MLP neurons of a small language model. Each row is named by its layer, matrix (gate and up: input weights; down: output weights) and neuron, and shows model dimensions 0-127. Each number is 500 + 25 x the weight over its row's rms, rounded and kept within 0 to 999. Numbers have three digits each. A neuron's up and down rows have the sign that makes its largest values positive.
After each neuron's rows, "fires before" lists the tokens most often just after its 100 highest values on Wikipedia text that the model never trained on.

L3.gate134:459463475467487491546481473544456506502532490466508507487492493522511503515503449505535512531496491485513502505445482473479523491529546484503500543481500513533514500538497464527470542477586476488496486519518496512530515496514537516468514519495491514510514513474504471442539494520536493478499484540525524506509425465491481487473484486542542494501544483500515481487516484504509502510531
L3.up134:503457476516476498490501516531501528486542521523465517489515491496468515512517497486472516458520512488476521492508491511522524460535471527528480458488471529520528526488503460495450535462494479500518458451485529481486539520517454481518557522506493546482483469464462499538529495519520507478528502496507523527455498490537501484511550504571515502524519461469475522478483517486507534501523
L3.down134:512495466516519499477554496500484511487519507493484452474511537452495528555512519503443529504495502495508488469500491499469510464489483516527502469494520508468518471424497534504511486460523489515509464505487504470523497505510470475532498482481470512500504443521494497528534508470529468542447494482521514474498523480493554482482537527515511481529525532463462484465507500490501501537486
fires before: " the", "---|---|---|---|", " his", " its", ":", "\n"

L5.gate199:475475495527503479468482468471478488489481497501533519509495509481488509537470495542472465526520511526473511459509487484475553516490469487547564488504482493512502496481519474494475528476515471497517536497447491514519520429524540522474478488518509475479461489534540477499544477476495462477516484498487480476491502475497549511492497492511515513443517464517503496528501562539459520491504
L5.up199:508531493509485473521502508512486478496485488465457550506485471506512507542497498525491499506506524490479510508524548502503525514510448507506530531466504517492546508485519534484492531504503531515543493492448522503524517454511505493466503491550508461521507513505485502535521534465518481447498503508455483450545485501518500504474497480454507489496480506522523469564504522465489497470526
L5.down199:513521463475499508475488521512487516494465473506489523457527497569484523472497528496487508519501523513478498537507510487512525529529517480529524518504481465414477491461497494527507527541478503515498506512511492503469496494452508541484504528519514489528524481498447528491513547438495504479503512513500515465508499525547500515521452513506536476495491508531535502461519492516500535479482
fires before: "==", " ==", " life", " and"

L6.gate199:516475498518516522520515470518473480473530454508528510498549555513499554501510530521540513464509527451466528515500547487476490490486499479509522488509461537530513515535551492494522497498501508476497473491504502507507492472559481552488516517520496476482477479491489483484521494528527514497521493487550503462496463514521536519488439466551499518487481514485477512491493528477523497465520
L6.up199:511486478502495541489484498473486492481492479488482482496511514480459528481504490536459491559462508487479524565534489491491536463459510493470484502494504511478539510540482520526477517526509501544514491560478518488504521488466502497508523546495530496528507537512480535471513503486498546524455577501506444534525501525477490452445526473458493503505477496490520461471523488524478471505511
L6.down199:525503489481479499504505470503479472486524521537500503512517485535513527489476512546512479526513503476493521488505501466517470469478472497535544518518497493477524514502584519539504466495525506495440468466487503539429520494566530524505507523477530490496486471484469558547459472503481470501503487516556514545484506527515478525516515522484482503474501498489490504452502514442497480489528
fires before: " |", ",", ".", " and", ";"

L6.gate53:478538502487496467479485483522503467440500496502491504496498474477528485478504485523530483473496496467470509492469507447511511535511539487505558536509466506514519533510545559481540465521531518496498533519481508494476511478527503556452462519491509500499439501493531447486447472507542484470455508501555530503466511476533482513461498515502497511463501482473476474506469521509475523507492
L6.up53:528522534469521485505500503496504509444511532497485516549502512447511505496476519515463518495471507488487527496495478517506532514546523511550514512471494510479456499488487479496518488541529505513490492489454472535518512486475559493528519470499493461479471522504538475531531485467522490508451508519512470517504508525518485526504484512502481504523526513567490473494516485527502461492502
L6.down53:571501499503501487498507449545514526502495487487485513522508472520501546478483524516505492490486532462486503526501482519506455515494524500512523500514474481443548484475523486511493452517482493529524516469512489486411538501517454453449437513499433517483488471472489512504492475504482456464500525509494501514510504577556512503501482499478490502503517520492490484468496515484483497490516
fires before: "\n", "==", ",", " ==", " by"

L6.gate225:544486530495486481494531493546516468490512494498481488529478472526501523518453510514559480498500500532540505531490501541488516498527530458557524528475489490549480487542530526492522500488520517462510461502486470438511463548514522523452468494505472472487485468499532479487494513474505485511527501478508524512483477489480505513513480470471468477515504488553472488454468527513537533503530
L6.up225:466547498514478514503479490467464470535479501492507513491494457530528489517482518478492464524516475520523532485508471520457497519501483543511502516506535528492479497500496513509497532503487429437496474496521517515507466513516525502526522527508532531547497535494544499486527524539463545501486512497525485465491511501465430499496481452454509490506455545484489486516461494513519521495561
L6.down225:534532483529502522471485500481496509532478465544463483465419468510497482527476524485508458475502497533531546511494526470518521534533504488510491503445485473487511489536507489472546460509503467464447486468467501518472495513497500515507497537496482483478491487497515502514482507480485514525508548522550500534518475478491469486483465471503481523510497485521494514478508449526524525499520
fires before: "\n", " 1", " 2", " 0%"

L7.gate118:516510527551519493498507499465497546482510478514505461492493482499534482523483492518546568527513499488510462507514535463515511446542499484511520473488483510506522491508503509520509505474509494473487496536530486520492465476497505474482546487548476531464536476509504524528483458493471532470522503509490470455535471506492501546475462519499464508499466458531500512455524494509564544493532
L7.up118:454527487490556532561498499487459507505492447481462506488480499530501512534534514550518494523525509472510509492511509488537512503491505463519531523478457520516457446484505449489507503445521478492511496509473532449484482484504509476482528472499480543512515517467476533516508533514486500467512526500505468465449456496463486509515481495449490514501466484506502469471535495487522489488499
L7.down118:514512520495514476458523516506551532539500496520491484507481479485494498502490535539480483508487520548481473469538478479514492483461456486503513499490525480436514513485509500492524508488548518505507514515516535517474464506527503507550505503533464515480528508495506546535518496499522514535512509531494499523522524528484532511484461566482500520480480468540443511522505518475563490497502
fires before: "\n", " ", " 1", " −1", " −"

L6.gate311:516494482492517482520524534553488498512482507497486527512504537471530494519477470472472447531511497481528476512490513514505496527507469472495539523513520500509463503494490481445470491502489496498509473508478515492491509503526537446494503473485481475482505421499505448442486497476527517463491517478499499507493502484506499479573541509492511505508529471505531501504509523472496505491473
L6.up311:524529487474484508526493504536513476546540501522490480479465535549496507503503526455508473519543516459501479501545505562500477490532545496511527501522541530510554531520497473503500513520499492507491485464461527490511517466514486472419484520472526522515480486511482512473466553536484507462489477504504483523482474531530537508500467518533483503519510520539526477521469488480458488505488
L6.down311:460480493487501472467525492498508499480498520497526442509499499523480499484492463488488500509491508487494516484453535446549544502492442516500466500510468497508512524458534521520487488506516481485486434487488483473441554428523441510492567492518500511505537484498485500509532470524504515533514530461489478492493465504510523526501470498505500518443497497524490500504510469475504502492510
fires before: "\n", "-"

L5.gate244:527511509454497490511503485526445500545480499528522519538503519557461565442465479495495463524460511456491560505472498484482484474519522445502488524470485501560496503522496511478503492524489517523482477510489517465491416467526476504541511499508507499494476489509490505496486459500512521502499530485501503518488479523532487465502561506535474514517516538492520514507501470478521536472513
L5.up244:520535502460465451516513506542467484524485513526505522517468461555508490494533462459498518508501509485525563540463536512510506520535471464526503545491465517510484532475472524463508494534529523493474476471471482467492472457507459500468487501500506501490474460539504500498481455491473509516524519464495485533496467479516453504531523531513508534493495510518491521483511506485504503474500
L5.down244:481489518515462474489487519521513475500476500529516517538485496494502499490479473491507458512509497439516498490479498488564505500499484484542465516474506516536482567498398498472505466505513471491492504482461517482383539513486487484503485503497506512489492513508498503507515518488507484493485521475484485490426453512509518504501486512530489532463504518516539506483528506477496502518513
fires before: "\n", " The", " S", " In"

L3.gate5:510523551495502528504506473525468445538446481475469468485456501508516545536517473506482522473469509515499500481473493504483528468551529493529513492483440476518532484510507486481534477524521481466496519502476521499494476477508511492525518492505486530482500473541480506562493518529542536495470507493500488499540530484511498527471544493477458519497472534476491508533497497509524504499475
L3.up5:473522516520488490474508530498524442521463509516476483478473514479521531526541504461428533512508533518521499485522491511542483493524496511520493526528471516511529553503486482503499490528504472528517530505452546486489509526510470536523497489499541523463476486538474494528455529506499526472498514493476495504531518488528527519484510525492502482491519483454520474554550512502511496531460
L3.down5:498499476482512548462519553478534539484528479500547540532485509504525479502527515463497525509492495479506469507558467495501488489517498503483554499545527512467501527459529533510534480462481542522525499512506469511502526485472492480514444513517533468478501459515518492487511480456499483533462523530501509521495486525489502472492478481533527482523469471485475555545545536503500507478510
fires before: ".", ";", " |", "ddy", "-"

L5.gate25:504512529485495516522478482521448440488470470522516478532482473518518523522473491470574487492489545467484516494488467532488513408510568471522506470511487532491503437488489513498500512520502491495527485510512504517538481478495499510510536447483446503541500495491441494511500495489503505491522509503511506518504514446497509475517481501491486524485543458476515492487517481497522513474471
L5.up25:495526500473500494489493531510498481486503468514519467536450491453491504482496438413505497511488514486499529502459492545523483463482562514494496484515518522483534524482466530549517485550526509497519474532500502544535501504495472473530519502505509523533505491490457513515515500446484495486489512514515493556478504492473476469492486520492487512514542473483479445475490458495499477473515
L5.down25:539530506518482531506502516452475498482512488451489445511512477501486530440497517442498508487568491473491491482547507498510504506458486514504508515513493527437515535494540485496521481549535471470504468491485472522490500538473485511505507506483478512522496499486482539491480490457470489475514513538504494495510472518482519514523472516515533478508502483499419492488497476460476484544511
fires before: " |", ")", ".", " (1", ",", "^{3}"

L6.gate315:496483478469511518492505483537459472516523521522503500527455474489495508507492532517561509507470508456486475498443528479495484512514516491503514547485515510551484483523519470522483512469511452466501505486494513474551524526534477480486502547499550513472520482520515465506541529504535510488447525515538518534509526455436502493476494451485512548478505464512525528519538513517498516501483
L6.up315:482533475512501515497470512541508508516486528487492487518446476526482493508509504481480500500538523465455508518481529491509474516511510478521498528509526509524494544499513480490464504512507485487518493460522526462510503477532471467477508518494558478503492529492494442495540501470522501499483494516516554512440517513503485514512493492482535484530508458516503496499517511471514489543571
L6.down315:503513487508554498493533511512483499488472510508505521555527513498481494483529512493508503487496494501512476541502547489465475467494513517486534515507526526527490506503493496506489524479481468495526516505499527511539511513541495494527479562490553522505528461515534438528464543518481513499500526524492507505498507474511472513491519536529523498529525524516533508497483450494494458523555
fires before: ":", " /", "\n"

L7.gate230:508522500519529466482467482503521507515517526481487541506480485469528505526463503474555460479456497521524497554491531515511504502565501493522525538487466517516520495527497481536496525485517504466466513498508494476566513492524482541467483516459474484512459476488510491505486453469566487498454529531489501506478505473469481495497459481541472495450516476518514497491558483488518527481515
L7.up230:476516475512521518513479502504494474460477539500494478474499478519520519480495450483472522539475505484544521469532516504477500546480501510524527501509501532523546497508491488470528499552459516495466514519498537495503468520480493483492489489493544526489478507534456480513530475489518503525537505467533525514515483437511487498511494448520471509501507461530522521475498486510528488467514
L7.down230:552515507504492541486506481477503501492520497471493500465486513517529510521512516482503466548528492472487508486476518509479526518533542473459498502505494497443488499481468543468488533515509484499480518454517521496511523488557497465449440541455470507472483509467498493495513472461555465489519506489521501461498492515523476490491478499491489504519502474502498521492480521513502509522491
fires before: ")", "N", "W", "),", " |", "\n"

L8.gate113:488535486496549507514504470498473486527444508533499497507456494524484550518489483547493540499497554506486510515434492489483507472481536429519508534501446507509488492533492498440497490524532458458475529530499508515537478482480532505515541461495517466488491490506474509464537482518518478491530525467517529501488465499517547473525478512472478507500494496512502471505525520533484490508519
L8.up113:494497480525535522482507509477486504504521536519579504475519498519456546500468547436504473533494506513506512478505550496488475483509522472507490496472529504506501507506534462521478469493508503458532476494517510522502510533500518534516536505519511468505504515503463527511499469558530488536524458562482515485519501496441524495465523498474453489504557513518519497512520515495497496486509
L8.down113:508497451531504483506497483519490495493475503514507543506479510527493497477500473507508483495466488501530490512508532507525492524502477484472482455532484488541498527476595504510501489534506469471485495480478539481467471451429501496507500506472506510487497512499500477514495483507550502516507494470491511504477520562524517562485496475492487504504529537472483495486533467539446514504521
fires before: ")", " /", " (", ":", " |"

L3.gate118:517518535504538497443474493504464519524499524516520526487477472523512503480546527490492529521533490465519510481486546468472479502494543436534528519525550494559506513514529463488460478489503528506470539476526503424537481530493495506509501502474529496495532453482522504500521491486533455478502523519542507526503534464498522512527481491485501494535527487509523466524532520490477496511532
L3.up118:478482535525432553506527501458503501502526474471493538505469510534476507508510472460466495503506525487515452512507534478503471485505470487508471482465506464476504488487480488504492558527516482549492516494465488496525493555492509504520481502528519513502521526504442523512491489481461499489493500476498521498487494464526491498470503522445494491502527438492524488501502470489502450551525
L3.down118:486486502529470508503501474490527523470517494523456529507512532516493512452504520519489495543513539505518498476501525479508517474474502501458516491500495490604492498497502501507541508571485529486509503523519535465473484570476502536561502502521505498510483520474463505510472498510510485488508509498518480525533470482516514500500507535467477477499558537498507503511499478527457483534488
fires before: " |", ":", "\n", " zone"

L3.gate141:487459462505461453469517512525459495509470472490474515505503532513551513458490473465494485537459496503514510529491520521513502546500491510514498552478521482530474505487470514478463474465474473491533457498464523488488510463539548486493538515515502462497499503525479477473501518527505545488506507451498512493501485493541460509544523502502473472496509494506497508525526476511488527436535
L3.up141:536496496519529518539485501518453494534476492561464458511500495504532534469459516470506485510490491458508471563458479480481467482545541491523504537492491475514548473483502510514526504511519537482453483531413472499518472477515508506510505520487472500493476457540498532520475475509505515493500486507493512541504523552487480481501523497488487513463544506488506471491493498502502523466530
L3.down141:510484488497499493531519485486525456522537490486473535504492495487507525514485483524491487514549466498511490513514473524536510507482516517493454516480521484515493523534426457471455474514476458512531532475496520469445477479489485502503551477509483490480491514470475490508557492494527480518449502476499487473505468522512492495455485492504486518491526523483522500527546480502458525478516
fires before: "\n", "-"